config.yaml
n_layer: 12
d_model: 256
n_head: 4
n_kv_head: 4
head_dim: 64
d_mlp: 1024
vocab_size: 15185
activation: "tanh_gelu"
norm: "layernorm"
norm_place: "pre"
norm_eps: 1e-05
positions: "learned"
qk_norm: false
attn_scale: 0.125
bias: "all"
tie_embeddings: true
parallel_block: false
init: "normal"
init_std_qkv: 0.0312
init_std_o: 0.00637
init_std_up: 0.0312
init_std_down: 0.00637
optimizer: "muon_variant"
lr: 0.01
lr_mult_o: 1.14
beta1: 0.93
lr_head: 0.0075
grad_clip: 1.0
warmup_steps: 200
schedule: "wsd"
decay_fraction: 0.899
decay_shape: "linear"
final_lr_fraction: 0.0
batch_tokens: [65536, 131072, 196608]
seq_len: 256
doc_mask: false
train_tokens: 738000000
steps: 6354
dataset: "wikipedia_en"
MLP neurons of a small language model. Each row is named by its layer, matrix (up: input weights) and neuron, and shows model dimensions 64-191. Each number is 128 + 24 x the weight over its row's rms, rounded and kept within 0 to 255. Numbers have three digits each.
Before each neuron's rows, "fires on" lists the tokens most often at its 100 highest values on Wikipedia text that the model never trained on.

fires on: " | D", " D", " | H", "D", "| D", ": D"
L8.up17:124147163092142095124154142097166124135144160139118186144150151159122143104097096125142133125106124144123151138161143115128152106136143115136150142155101109110082116106127178110122111103113168096070101055141122161171098123103122134097104148178118131144107118156119079154133124149145112118138134138144110095098110135101118099164127146124127115123099101136138125160108155121164126124129

fires on: ".", ","
L8.up544:131087097130147162128105104159099131121135140129109113133117106135150128107134113136128134128157152114180119124144125156119145166110148107147150089137142106100134134108140147116163182122130133102136110147170125115110118093134109118156127148115137149108102091088116100120140115127136149108140108104120116099076144122137170131117128128160141106131122111097124110110139098119079177159087

fires on: "th", "st", " Lord", "o", "ick"
L2.up951:125103128114144122112145143121146131145097143108117124143122123118132097131172132123140107148115103136150113084160123142141084145178106131135116198133107122085129161131133096149143166147157132142128118114120126124169140082164153093110128142132123144134116126173141109129098078101058121106110100119157133179136118102154113101139138132114141168125146083110121138125156156088086187167110

fires on: "w", "-w", " w", " and c", "c"
L8.up863:129153178153105112144116108112123130142131150103149136116141126150164118120084117158146130164123050141106135115097118156146145120137138121174108113140072086132126111137126088113096124096126177105129137150166164134108167113141129118111123131115122128122146128126162128132115124106152146124139159110141110132150051171105141125144099122151098109080102087126157141122121109086152135100142

fires on: "–", " | ", " (", " team", "-", "as"
L8.up456:102132104142112112124116124117113107141126160127116172140138141081111170142116130098129122165094116122138166135149160151072136148094142143136108108139130113105115100167115103153121101120074162149131129163133119130118111141107135107144124101154155201175133129076142130131100109099121083121152153113154151162112084101100131116108095133143141181138148114144179146129149096142129143111085

fires on: "w", "W", "-w", " W", " (W"
L6.up667:139127158125079125167108147109135133149097093065105108162153125097148175123142143127155142149127112113148111086102112139117138138110151133122131137094129076115115136095112099096114101136128125134103105162153184152117178145127160069114114122168150121135167153133150183157119150094127147115105108155123079118144099157149101115116180120120103164105103111141169113135153147102118108104132

fires on: "+", "-", " | ", ",", " | .", " ("
L6.up1020:137155141133185123114137129124155155114140131117147129116158088150163150151118123101098131113139104140080128147118126171100147112123106151115133114149128134094161150109183153140143152102146153124155126136112120090104136153016115085131116135121111128134114155056141086110200131135083134123133163134120178149149115127137132126099152135158135102132129073154132142124121170128128147140147

fires on: "-", " re", " (", " un", " pre", " \""
L7.up876:081157130110125109140099122082099125156143147134164170145073160148102142151125113114136146129126147118083113159114153136098115117116110158152134110134175120083154139111114104145107114127158083127118124134130152143112157112168131134118146133110147146119154111106143082117134121132092142109130110103094117133124128120114146094134113156121112130119148162182131112140162124147108110077089

fires on: " ", "-", " of ", "irk", "l", " of"
L2.up302:147134165142090127133151129117100143154155147133112176118121091125099128131140121112190135140108111163124148136164166144125131147142167132150108120131124159147116143117111092133112154122125113138133149123133127182122116173172153145098117128151130102059123147169152147077160089154148075158132101129129127120142099110055080138107141101101119174115117138110125132116100090153180177115125

fires on: " of", " ", "z", "g", " the"
L5.up847:129131101148111112142067102152141143169092118128160134141129136104123180139155115156159128087109168127137140110118113093100064151128150126164156138143117155124094172122084110120154162165152117125133105135124113148152134090135145154150111144103133137098113123122139139133144073114138090117143176155164120121110111145074073114101129133124127123129107135121120124121116124130138144148104

fires on: " D", " | D", "- D", ", D"
L8.up917:133093134137128119122105128109101114141147143100155173134097164104120141159134075148123135119100134113141147111155068122124182160116127135149130138133118174075136141084120149137127107103102106129081080107114119173115113111127138166102139091130134145124113148149148100124129116151118127104138115151164103161116122119142146080123164120108120125170153167185109142181133111179100154125140

fires on: ", ", "-", " (", "–", "ed", " (#"
L8.up336:135145161094109142090132106120149119101126132115183171145147139103118132148126143090181120093135104101132142112125148109144127096139147105085095111106099170159183131114147109134167163112119158128137094091131120112128125085109143162120141105142134114143098166093090145118131133118124105148128109122141083140146148160123144129089108111119138124101153130112126110184160077165122161095145

fires on: " can", " To", "ust", ",", " Terr", " Circ"
L2.up679:127124154100090104086162122097145153141126158140089176137170112129097116125134142165098091129171133156126125114118129108166124129121095183122133116101121113143086160113131159124134148128136073143138112103153117151176100157137121131083113109154071179145100170153130118110173161093128118136128148109089123152114134098211126149103082150123138120101087087141134113125177134109098145135145

fires on: " (", "w", "-", " rel", "r"
L7.up824:142125162123134132130124095101095127120126146121183137150140150128129115155134121103151135167128122148107160106152189164089125112125114127154118108159112143108097112142129112130132148132144135115173145144105095103112167076105114139104129140106116129126124126084177124157141107107109100093159122084098113140116113187156106091130128077170100108112163134122158141142193148133119149076174

fires on: " and", "}", "N", "n", ","
L7.up509:132074090118164097158144125166140127122170143105094092112123130118106115147128128120093120124105135110121138094126111143113143171104136146099131139133119141176128116129102139159146138137127134092099119106132130120113171117140091152136169134124172147120077109075109154102101122134140131087099129138128109119096095135160158125104129158132109127111123111097139127126119143121142135164056

fires on: "th", "st", " January", "nd", " June", " cm"
L5.up904:176140136132114145113187112146128151163108137157091141143164121113139108136134137147113119169124140134157135146162133148090121074162076144127117125134112152112133144126109110148141143151148126160102168108163068078096110132129120096125132165105166122122087162136132113136121138089097097112179166139120106119098162147176135073165189122122133159120124094116112175122137176135149135165120

fires on: ",", ", the", ", B", ", R", ", H"
L5.up72:119137166150148166144154082141159112170117053154156112122130107191158139136143130103131146104138141059133142106161162137140107090165137139117148142093141109144126140146128130127140074121117156116138120112138133090121120109138115145127153096135133084133145144124163107104183093089146127103152138130134149142145119117157154115116137116117104099141099133171116189132123126098115157126113